From a checkpoint of a small transformer trained on Wikipedia: vocabulary 32000, a variant of Adam for these matrices.
MLP neurons of a small language model. Each row is named by its layer, matrix (up: input weights; down: output weights) and neuron, and shows model dimensions 256-383. Each number is 50 + 10 x the weight over its row's rms, rounded and kept within 0 to 99.
After each neuron's rows is what it responds to, as a language model described it from the Wikipedia text at the highest values.

L11.up1364:41 42 38 44 53 54 62 47 53 48 54 49 67 60 47 47 50 32 60 47 54 38 53 53 45 53 42 44 59 58 42 46 37 52 61 69 52 41 47 44 53 43 46 63 55 42 62 45 38 47 48 48 44 44 46 60 57 67 65 59 56 47 47 33 41 38 63 57 50 45 56 54 51 43 52 57 54 60 35 59 71 64 38 65 40 56 62 45 43 42 52 57 57 49 51 49 52 58 61 57 56 45 59 53 61 67 68 49 50 43 46 52 41 50 48 50 37 42 57 27 50 46 50 49 65 63 50 45
L11.down1364:36 37 37 44 51 41 61 55 48 58 56 60 55 54 39 33 52 46 48 53 74 39 57 20 48 48 53 42 32 51 58 56 53 57 47 61 64 39 49 79 41 37 41 64 51 63 55 63 44 39 42 53 74 49 44 41 54 55 50 52 54 31 47 35 37 60 63 75 45 35 53 49 42 67 64 55 42 40 47 64 49 60 58 41 55 67 73 49 69 48 46 33 23 61 47 44 51 52 45 37 58 78 57 38 56 51 55 54 58 46 53 50 56 42 43 68 58 50 47 53 51 33 63 57 47 58 68 52
Main verbs (often transitive) right after "to", a modal, "not" or a subject, such as pursue, adapt, took, keep; sometimes "in" after a name.

L4.up1241:51 37 62 25 59 55 60 54 41 49 58 47 46 57 46 45 56 32 51 48 60 55 38 71 45 69 51 53 62 44 43 42 54 46 43 31 45 34 65 44 53 43 49 48 50 50 48 45 46 54 40 36 47 39 40 53 55 56 60 27 30 46 55 55 65 40 40 44 15 62 61 72 58 50 44 39 54 58 48 55 27 38 47 54 52 52 59 40 61 60 64 28 58 46 62 51 36 44 55 34 57 54 49 60 55 61 39 31 76 41 59 51 39 50 47 57 47 47 71 39 49 55 46 55 59 52 53 46
L4.down1241:36 62 52 62 51 52 62 49 54 38 42 45 73 48 38 49 39 62 59 43 52 55 56 37 52 36 65 52 31 56 58 61 43 74 55 58 72 70 47 70 61 54 54 63 52 50 50 56 56 44 58 54 32 48 61 39 44 45 51 71 59 64 49 55 46 52 56 55 63 49 45 31 52 52 65 53 53 47 70 47 62 46 53 45 38 48 53 63 52 37 45 40 45 43 45 39 54 51 55 49 63 59 38 29 42 52 49 61 57 52 43 53 30 51 43 34 55 47 64 61 64 38 51 47 49 56 35 52
Mostly "of" in census phrases like "under the age of 18", plus mid-word pieces and delimiters in names and tables (Beam-ud, Favour-ite).

L3.up1041:38 67 47 51 60 49 55 49 59 65 48 52 66 29 76 38 71 57 47 60 39 39 60 62 59 52 48 56 47 66 55 39 51 48 65 61 69 52 49 43 44 53 48 51 54 51 51 42 49 46 55 39 59 42 65 53 38 50 62 41 45 47 47 47 57 47 48 47 21 54 58 56 46 37 68 31 46 55 33 59 57 44 65 46 61 37 31 57 56 60 53 40 52 43 52 42 31 51 48 44 38 41 58 26 40 41 61 66 58 37 73 55 58 56 56 52 38 53 57 38 46 41 55 71 46 53 62 42
L3.down1041:62 64 58 52 49 51 41 46 43 56 49 50 54 52 54 43 43 65 47 56 39 50 41 41 43 39 45 58 43 42 54 56 38 37 64 64 54 37 40 31 48 52 44 51 66 56 51 58 54 28 51 53 35 29 58 55 64 53 41 36 50 38 55 51 43 58 62 59 59 52 55 63 44 49 46 53 47 64 57 55 32 41 36 31 52 45 47 48 41 47 40 35 48 67 43 65 40 73 52 59 62 39 63 55 51 36 52 65 62 55 43 52 32 37 50 62 39 40 38 47 50 44 43 54 53 40 47 43
Words opening a new sentence or clause that frame what follows, mostly "According" (to) and "In addition", plus weaker hits on mid-word stems and adverbs like re-, moderate, very.

L11.up19:52 46 66 27 65 60 54 45 38 51 55 49 61 55 41 51 53 42 63 64 48 40 33 49 39 43 47 62 56 54 57 50 41 34 54 49 38 41 48 49 54 49 37 57 60 30 32 55 43 48 45 49 47 60 78 42 60 54 74 68 41 60 60 43 37 32 49 44 34 43 59 36 42 32 42 47 61 51 40 58 59 38 46 65 50 55 56 44 47 42 58 64 68 39 51 47 45 56 53 59 61 58 60 41 48 51 48 48 49 48 64 54 48 49 42 46 47 44 46 44 67 47 42 41 71 49 53 63
L11.down19:73 46 61 35 58 44 56 59 49 51 42 54 57 60 20 63 38 50 41 62 63 44 50 45 64 55 51 46 33 60 39 24 50 41 50 48 54 67 30 93 55 59 55 54 63 42 45 32 51 53 36 67 59 56 54 43 52 36 48 54 32 58 52 48 44 48 57 47 60 52 39 53 50 44 39 60 42 45 51 46 48 26 48 49 43 52 55 41 43 34 42 34 43 49 53 48 52 46 56 49 62 62 52 45 46 47 46 77 80 64 50 37 62 41 35 64 48 51 31 55 40 48 61 41 35 66 33 50
The article "a"/"A" opening a new noun phrase, as in completed a postdoctoral fellowship or "A Look at"; also word-initial "A" and closing ")".

L3.up799:58 52 56 52 38 52 44 59 53 42 49 61 47 59 54 55 53 47 61 56 65 50 50 63 60 63 51 52 51 40 49 59 57 61 44 49 66 58 47 51 33 48 56 59 44 58 47 59 55 58 29 40 53 49 56 29 60 57 57 19 33 41 49 46 67 48 46 41 47 42 39 62 52 43 33 39 38 43 44 45 46 38 52 37 50 56 51 48 72 41 47 35 47 42 42 41 49 36 54 36 61 58 41 50 41 52 59 72 52 24 70 59 51 53 57 67 52 50 58 66 53 50 50 40 49 50 57 46
L3.down799:42 51 47 39 57 44 47 46 53 44 43 59 71 42 42 56 50 62 54 27 53 43 52 46 60 46 53 56 36 50 58 61 53 37 62 37 42 49 57 66 84 61 42 52 49 50 48 56 60 54 63 65 50 52 46 55 44 51 61 85 52 53 53 50 51 50 66 58 48 58 50 42 38 53 58 57 37 53 54 60 64 55 51 64 54 47 34 60 47 77 31 66 44 52 38 47 34 52 47 46 52 47 52 42 58 52 49 48 50 69 36 45 34 44 54 43 46 53 54 47 45 42 32 54 48 49 42 53
Final word pieces and separators (|, comma, hyphen) closing a name or cell in tables and lists, e.g. Brun-i, Belgra-no, CD-comma.

L3.up335:37 52 40 48 56 58 77 39 67 64 34 33 67 23 37 34 66 49 61 55 57 42 61 44 63 64 60 55 42 38 52 38 41 48 64 70 44 49 54 48 54 46 46 46 52 54 47 52 62 51 26 54 39 42 54 56 31 54 46 50 45 35 45 40 59 51 43 39 41 73 56 53 60 46 38 57 58 54 39 53 26 50 47 58 47 39 44 44 47 39 67 43 65 55 60 46 38 46 45 31 53 54 61 39 58 67 47 50 47 56 67 58 41 57 53 58 35 51 59 37 70 55 48 58 53 58 71 52
L3.down335:37 39 54 39 40 66 56 65 45 60 73 52 39 52 32 60 43 48 66 44 50 39 51 45 31 57 40 47 49 68 66 46 44 64 58 68 45 40 38 45 67 42 53 54 40 51 71 46 46 38 49 47 60 61 67 63 36 60 55 63 39 48 49 41 50 29 57 51 51 39 58 52 35 44 71 53 52 42 38 58 55 58 42 48 37 61 52 60 54 38 35 46 63 32 52 58 52 52 42 72 62 60 59 62 37 52 56 49 57 55 57 51 41 43 32 43 42 46 46 41 35 50 45 67 34 45 30 55
Tokens that open a new noun phrase or section: articles and counts (an, a, one, two), census there were before numbers, and == headers.

L4.up1315:60 53 54 43 58 48 57 46 55 62 41 34 77 35 41 41 73 43 67 53 60 53 58 50 39 65 39 65 49 45 47 47 52 29 49 62 50 59 52 40 73 44 59 49 63 62 54 37 67 67 52 30 61 38 66 56 41 45 47 48 40 49 53 49 41 52 55 55 46 55 47 42 56 46 58 56 42 61 49 56 50 41 46 62 36 38 43 50 52 62 44 51 58 41 71 42 39 49 52 46 65 50 50 54 63 49 45 46 58 52 60 57 40 43 47 68 53 54 49 48 53 60 50 53 66 44 52 58
L4.down1315:40 51 45 42 57 52 56 44 54 61 56 63 57 44 63 41 61 53 54 49 44 42 46 57 45 36 46 45 43 48 34 65 57 63 56 51 37 59 42 24 47 54 40 49 50 32 50 49 49 50 35 52 32 66 48 59 42 63 64 49 50 59 45 39 35 55 49 36 39 54 54 36 46 33 64 50 57 71 61 45 43 63 26 42 57 35 51 41 57 52 33 48 50 58 49 49 45 51 48 55 57 48 48 29 64 42 59 55 62 42 47 54 64 54 60 60 60 42 51 41 54 35 41 70 72 63 53 50
Mostly middle syllables inside longer words, such as nurture, insensitivity, insurance, sensing, inevitable, purifying; also some standalone "of" after nouns.

L4.up1497:57 41 49 46 53 46 48 61 37 50 46 73 46 51 63 56 45 46 53 58 44 37 54 47 54 62 53 36 40 53 47 51 52 40 50 56 45 44 65 46 56 46 49 50 60 49 41 53 77 51 48 57 49 54 59 50 42 39 62 50 54 43 44 71 44 43 45 50 43 60 77 60 46 51 36 41 43 53 39 35 44 38 57 64 44 63 55 70 51 42 57 44 51 52 56 51 56 51 61 59 47 44 57 45 57 38 74 38 30 56 52 53 55 44 53 51 41 54 50 58 60 55 48 70 41 41 48 51
L4.down1497:53 48 52 38 62 56 39 53 46 47 50 36 46 55 52 53 42 38 50 53 58 55 41 60 54 46 56 31 48 38 29 60 53 64 37 52 50 56 65 35 43 53 48 51 46 54 36 29 57 49 53 62 54 51 39 39 30 40 38 33 44 51 37 56 61 44 57 50 64 53 44 46 57 49 70 38 58 61 33 46 68 71 52 51 54 57 60 39 51 58 55 53 52 30 65 64 48 63 58 39 63 47 38 57 57 63 37 27 51 70 52 56 56 50 44 52 48 53 43 53 63 36 44 30 45 39 73 48
Fires on the word right after "to" or a modal, mostly the verb of an infinitive: to be, to make, to celebrate, to become; also that/which after verbs or prepositions.

L3.up117:49 69 51 57 26 57 42 34 34 62 35 59 41 33 59 43 53 62 60 43 39 56 65 69 49 50 51 33 68 49 56 60 52 62 57 49 62 61 67 45 55 49 48 57 52 56 49 51 60 49 41 39 49 35 60 57 41 41 61 56 43 62 44 24 61 53 44 52 49 56 51 46 47 43 44 47 48 66 45 45 37 58 50 40 53 36 54 67 58 40 46 38 45 41 47 44 47 50 49 57 65 58 48 42 49 55 54 48 35 53 69 64 54 61 44 58 42 42 54 57 56 46 51 48 66 48 44 44
L3.down117:44 53 48 61 58 39 45 51 54 61 50 46 49 51 29 36 35 55 54 55 55 70 56 61 50 52 56 43 49 38 68 43 45 64 63 39 50 41 65 39 30 52 32 60 53 59 45 40 49 56 47 39 56 60 46 53 39 54 33 56 40 42 48 61 51 50 56 51 42 64 44 60 58 49 46 34 56 56 51 50 52 57 59 56 41 60 52 58 48 45 37 42 59 39 54 44 66 74 56 37 63 49 44 30 49 57 52 33 37 57 63 41 59 80 35 61 47 33 46 44 53 47 47 54 46 59 44 53
Words completing cause-effect phrases, often about death, injury or damage: "due to", "resulting in", "died from", "suffered", "fatally", "prone to".

L3.up1204:38 49 50 54 54 48 61 41 50 37 47 52 40 23 56 50 57 51 45 57 52 58 41 43 74 61 41 51 51 47 51 64 55 49 52 48 61 60 35 45 25 41 52 56 53 44 42 56 46 65 44 46 45 24 48 52 50 40 42 30 64 62 60 43 59 52 59 41 37 46 64 43 55 31 57 59 53 45 56 38 41 57 60 40 58 51 61 50 53 56 52 39 48 38 42 57 24 40 56 46 52 49 57 49 59 51 50 60 54 38 46 57 49 71 70 70 53 18 72 52 58 50 67 41 65 65 62 58
L3.down1204:53 42 59 67 55 51 57 50 58 44 43 55 37 59 64 63 51 50 36 63 50 54 58 57 54 29 35 56 37 38 63 25 46 29 25 52 48 36 56 57 58 46 60 51 61 55 49 49 46 40 49 47 41 54 43 50 53 56 41 56 36 52 54 47 49 54 67 50 57 43 46 62 63 38 39 61 44 57 60 51 42 45 69 53 66 45 48 43 57 52 76 52 38 32 44 48 42 43 46 57 45 53 30 29 53 50 66 52 65 53 64 57 52 43 39 57 44 52 65 48 47 50 34 47 56 53 65 49
Tokens that close a Wikipedia section heading or field label, mostly the closing == after headings like Reception, Cast, Demographics, plus data in "Climate data for" and ZIP code.

L4.up1515:51 51 47 18 60 54 53 43 51 64 37 69 72 34 57 49 65 46 64 67 44 53 57 55 53 64 50 36 64 45 48 51 43 60 70 73 58 62 47 47 46 54 27 56 67 52 39 51 60 41 41 25 43 52 61 57 25 45 60 49 48 43 48 34 52 44 51 56 43 57 53 44 55 37 46 37 46 56 44 55 50 60 48 57 42 37 54 62 55 51 51 44 53 34 65 38 58 55 44 57 59 48 56 31 41 47 55 54 37 41 72 53 70 52 57 51 32 53 50 35 42 56 47 60 53 56 51 49
L4.down1515:48 54 57 34 42 35 35 53 59 56 42 52 42 60 34 60 45 51 53 50 64 60 64 49 40 59 33 45 59 68 52 43 65 60 43 44 51 54 62 64 24 62 42 57 58 38 45 46 50 46 33 34 54 61 54 37 55 45 54 47 41 59 30 41 39 34 27 56 44 56 38 53 22 57 53 43 61 52 57 35 45 48 45 56 39 56 52 54 40 54 58 47 53 52 52 58 62 56 42 50 54 53 33 43 28 53 55 43 52 40 61 46 54 54 53 35 64 56 34 58 51 58 50 62 56 33 37 60
Modifiers and prefixes that open a noun phrase ahead of its head noun, such as serious (injuries), anti-, non-/mid- hyphens, a, ongoing.

L4.up168:60 56 67 39 60 61 54 27 55 52 39 37 62 48 43 44 56 45 48 59 48 43 43 56 41 49 49 69 50 49 41 55 33 44 59 52 39 40 59 48 53 42 39 55 58 30 45 71 50 49 50 47 50 56 52 70 27 51 42 42 44 48 55 31 48 40 42 45 49 61 59 35 63 56 36 42 56 48 39 56 37 52 57 37 46 30 35 57 59 43 43 57 63 39 64 66 53 29 49 28 47 51 57 28 62 52 57 50 51 52 64 66 58 63 47 53 47 54 51 36 67 66 45 47 60 55 50 53
L4.down168:37 40 45 52 47 49 46 54 58 48 55 58 59 55 34 36 41 46 55 44 41 64 55 48 62 45 38 53 43 56 68 50 50 51 36 57 44 33 47 46 72 36 57 58 49 54 65 44 42 45 49 33 62 58 44 60 60 59 55 60 54 57 24 53 28 67 42 51 45 60 65 57 39 48 47 61 60 34 46 37 38 55 35 62 56 58 34 63 26 29 64 44 52 41 64 52 67 56 60 55 52 60 61 39 64 57 44 54 50 57 37 40 28 40 45 62 41 50 57 38 55 36 55 74 45 41 54 55
Short function tokens that open a new clause, quote or line: "a"/"A" after a quote mark or at sentence start, "to", "==" headings.

L3.up573:55 58 60 41 75 50 63 51 66 55 56 44 31 53 69 53 51 62 59 58 46 49 38 39 55 52 49 62 45 54 65 33 49 58 32 43 48 41 62 41 52 51 56 55 53 45 47 44 62 39 60 40 54 50 61 67 33 31 45 32 53 38 54 42 49 45 57 52 54 75 63 35 47 29 56 43 50 68 34 50 53 78 55 45 49 39 53 70 39 58 50 43 43 40 54 33 37 58 57 45 39 45 52 49 47 48 57 58 41 44 63 63 56 38 63 61 46 47 53 46 58 48 39 62 56 53 44 48
L3.down573:50 56 39 63 51 65 56 44 73 40 49 53 47 33 28 28 44 58 41 39 74 37 71 58 53 24 64 53 54 53 56 64 53 47 50 49 54 53 54 68 38 50 30 46 59 50 48 36 50 45 51 34 50 59 44 59 49 56 46 54 32 41 41 51 42 46 58 41 55 48 50 42 53 40 33 44 42 57 41 58 66 46 63 57 47 57 46 51 48 37 53 66 50 37 36 47 41 44 36 52 56 60 55 53 28 66 52 52 62 44 60 45 55 64 47 62 48 60 41 36 63 53 55 56 62 39 56 65
Main verbs right after infinitival to or another verb-governing word, such as to view, to hide, able to control, and gerunds after in or after, such as investing, cutting.

L11.up36:67 37 63 50 62 60 50 54 63 60 59 34 67 39 50 46 71 25 50 71 49 48 38 67 40 48 42 80 62 40 61 54 49 25 53 59 53 52 54 36 52 52 42 49 61 61 40 37 42 52 58 50 46 55 47 48 44 63 54 57 51 51 61 29 38 61 40 50 53 32 50 31 50 38 34 40 56 60 27 58 52 46 54 43 54 36 54 54 48 50 49 52 54 49 48 50 52 53 53 31 50 59 54 46 60 39 40 51 48 41 53 54 52 65 46 61 54 57 49 49 41 39 27 44 50 43 65 48
L11.down36:42 68 50 48 44 42 49 58 41 52 36 62 64 53 36 48 62 45 42 49 36 50 52 57 55 55 56 49 45 31 58 59 48 54 55 45 51 42 44 00 47 62 56 57 29 58 55 57 47 58 44 62 62 50 61 48 35 54 53 33 51 42 68 47 55 47 44 45 38 42 42 59 56 49 46 43 48 54 45 67 61 64 56 39 58 50 44 35 48 54 32 65 69 40 59 58 54 49 56 67 51 54 50 40 64 68 53 53 44 56 65 59 48 55 50 43 37 59 55 55 48 53 56 59 55 59 49 56
First subword piece of a longer word split into tokens, often prefixes like ex, re, trans, con, after "(", "/", "==" or quotes.

L3.up646:48 58 33 47 50 51 48 31 45 63 52 44 44 46 52 37 41 43 50 47 47 50 39 37 38 46 69 59 37 53 42 54 35 46 34 62 30 64 56 43 58 42 45 59 63 46 50 42 42 44 60 46 48 45 43 40 45 45 42 48 41 69 47 40 31 51 60 57 28 64 76 46 70 38 49 57 50 56 50 45 53 33 67 50 44 45 30 57 27 52 58 55 44 48 61 51 50 55 50 33 62 45 44 65 62 58 50 68 38 38 57 47 63 51 60 56 39 48 53 51 53 46 54 65 57 51 54 57
L3.down646:54 71 69 39 77 57 42 40 60 42 47 27 55 48 48 47 51 54 54 45 51 59 66 46 43 48 44 49 37 48 53 50 40 41 52 59 66 50 52 95 48 46 29 46 67 34 40 50 43 45 43 50 37 42 59 33 56 52 41 60 48 29 66 51 54 42 51 41 54 50 44 51 31 51 56 31 46 59 55 47 71 37 60 54 51 52 46 43 37 45 41 42 49 69 60 46 50 50 54 54 58 35 44 41 55 40 48 51 39 42 59 64 32 67 52 35 39 51 32 58 42 54 56 42 43 54 53 52
The blank-line newline between Wikipedia paragraphs, just before a section heading or new sentence, plus "whom" in "with whom he…".

L3.up1078:55 61 57 48 69 49 43 24 39 42 53 31 49 37 56 39 71 39 46 75 54 60 46 41 37 53 43 63 48 39 52 47 51 36 40 65 59 44 37 44 58 57 54 50 46 50 41 47 53 39 40 54 44 35 31 49 51 50 39 45 41 33 68 40 51 60 25 49 58 66 53 55 60 37 54 59 68 49 46 50 42 66 60 59 51 32 39 57 42 62 57 54 62 51 47 42 44 71 45 26 47 41 45 45 71 63 45 56 53 43 72 66 48 74 47 66 58 46 46 39 45 58 63 47 36 58 49 48
L3.down1078:52 57 43 42 37 47 53 64 59 52 41 48 62 56 49 44 56 47 39 30 62 41 49 66 42 56 55 40 45 32 46 65 41 62 52 65 49 60 60 44 46 33 69 50 51 65 53 61 49 60 54 44 45 50 61 56 52 54 70 49 54 41 61 38 40 40 42 50 27 67 41 43 58 72 40 53 51 38 49 64 43 70 29 51 52 46 37 49 55 42 29 64 53 33 38 56 43 64 54 49 36 40 47 43 53 47 58 37 66 53 32 55 42 46 23 50 58 35 48 50 43 34 55 57 50 39 60 59
Short word-piece tokens inside a longer word split across tokens, often after a prefix or hyphen, such as a-chi-evable, end-ang-erment, in-tu-ition.

L4.up862:47 60 48 63 52 64 51 42 53 40 51 49 31 47 68 28 50 52 44 41 36 25 55 53 42 43 37 64 45 45 60 49 48 54 52 45 45 50 43 44 50 47 57 64 49 52 57 34 71 36 61 63 52 31 53 61 47 42 67 52 58 64 52 16 60 52 39 45 50 66 61 36 55 47 51 51 44 55 52 61 54 55 57 49 50 38 49 45 29 41 20 47 49 40 45 51 40 50 62 47 56 51 46 69 50 56 54 63 45 67 40 50 50 66 45 42 61 49 38 48 58 36 61 46 35 53 51 45
L4.down862:48 56 48 67 44 38 38 42 47 52 46 46 48 42 68 37 55 32 62 44 48 68 29 36 60 35 42 73 56 47 63 39 49 49 54 46 53 47 76 51 74 59 58 49 53 58 42 40 41 55 35 47 46 40 57 54 62 60 63 53 57 59 43 54 57 60 41 48 54 56 52 53 47 42 55 46 55 48 63 54 60 47 65 64 56 42 50 33 37 45 56 64 49 66 63 48 48 40 31 51 44 68 40 48 46 59 42 54 57 53 45 77 45 44 39 61 40 44 48 52 26 47 61 49 48 52 42 38
Mainly "than" right after "more" before a count (more than twenty languages); weaker on scattered tokens after commas or hyphens.

L11.up1117:50 46 50 51 49 59 48 38 35 44 43 66 40 65 64 47 42 30 50 66 57 55 60 49 67 59 45 48 61 51 65 59 36 57 31 48 44 46 58 47 36 47 55 54 48 37 43 58 48 51 56 57 36 58 61 48 41 32 28 59 63 42 59 46 42 43 40 38 57 50 62 58 44 47 31 45 41 39 69 41 41 57 64 29 60 60 62 50 66 60 39 62 44 48 49 46 55 43 47 55 34 43 43 38 53 36 67 63 44 56 59 70 54 58 28 50 48 47 52 49 54 41 46 57 50 44 69 55
L11.down1117:37 32 58 44 55 44 36 54 53 50 57 32 53 59 42 57 62 62 49 42 60 54 48 57 54 46 41 49 53 54 58 32 44 43 55 37 74 53 47 94 55 37 45 59 52 60 55 30 53 40 49 71 37 50 28 55 57 49 51 42 52 56 61 50 48 39 48 47 59 21 43 52 54 35 60 55 42 47 48 62 45 43 44 53 35 66 39 33 41 55 52 46 57 41 59 62 51 60 45 53 38 36 35 64 64 62 60 47 63 39 65 61 54 50 53 65 44 52 50 41 34 54 49 54 58 66 56 61
Evaluative or descriptive adjectives right after a, the, more, or a table pipe, before their noun, such as good, faster, interesting, strong; sometimes first names in table rows.

L11.up583:58 55 55 48 61 46 48 41 51 46 48 71 47 55 70 46 49 35 60 61 44 25 39 66 37 46 44 54 60 59 53 51 43 40 53 73 37 47 41 53 44 37 37 50 69 52 60 57 47 43 28 45 50 51 42 49 36 48 44 38 57 43 43 41 52 38 51 57 51 59 54 36 56 19 32 55 52 47 57 56 50 47 61 57 54 48 53 57 38 40 37 41 48 40 44 27 43 53 53 43 53 43 27 51 69 48 53 41 53 44 68 55 57 54 59 40 44 42 67 37 59 56 51 59 56 61 69 66
L11.down583:59 39 42 35 68 51 56 44 42 53 37 60 52 50 60 48 63 41 51 58 36 50 39 51 39 62 54 52 51 61 49 55 43 47 48 56 51 37 46 01 43 27 38 84 61 43 40 59 48 38 42 40 43 43 59 57 34 41 51 48 53 59 68 43 31 47 48 57 29 57 57 39 59 40 43 44 58 70 40 56 44 40 56 46 67 36 43 67 49 40 45 45 49 45 55 41 49 57 86 46 53 43 37 46 64 48 58 50 45 59 57 62 50 55 58 62 36 35 60 41 64 46 35 61 55 60 51 57
Sentence-final periods in Wikipedia prose, plus line breaks and == section-heading markers, e.g. "Leeds Prison." or "==History==".

L4.up227:53 60 37 62 62 56 64 33 68 50 53 48 39 46 32 46 59 45 48 62 41 41 44 45 62 61 48 63 47 46 45 47 57 37 31 52 35 31 59 47 44 39 37 50 47 60 49 44 52 69 43 42 41 51 56 45 48 48 30 44 50 58 56 29 44 37 38 40 56 69 71 41 51 43 46 51 64 59 43 64 50 58 56 44 58 49 44 47 49 52 53 45 54 30 64 50 30 53 45 44 40 47 49 31 59 54 53 62 48 38 62 72 60 51 59 61 50 40 58 43 52 62 53 46 51 70 71 61
L4.down227:54 50 52 38 51 41 50 61 29 63 41 46 34 65 59 61 47 45 56 52 54 40 44 55 51 25 35 39 59 70 68 56 45 56 55 74 63 48 33 99 67 56 54 47 58 41 45 63 61 39 39 46 57 54 53 57 52 50 60 58 52 58 31 54 49 53 64 64 46 45 52 52 36 47 63 41 39 47 56 40 45 43 54 63 63 48 61 63 63 38 44 49 43 48 51 52 52 54 44 55 50 69 45 52 25 36 38 37 60 66 44 36 36 32 48 49 48 64 44 64 42 45 51 36 36 52 36 51
Function words just before a coming location or noun phrase: "in" after born or buried, infobox colons (Origin:), and "the" after verbs or prepositions.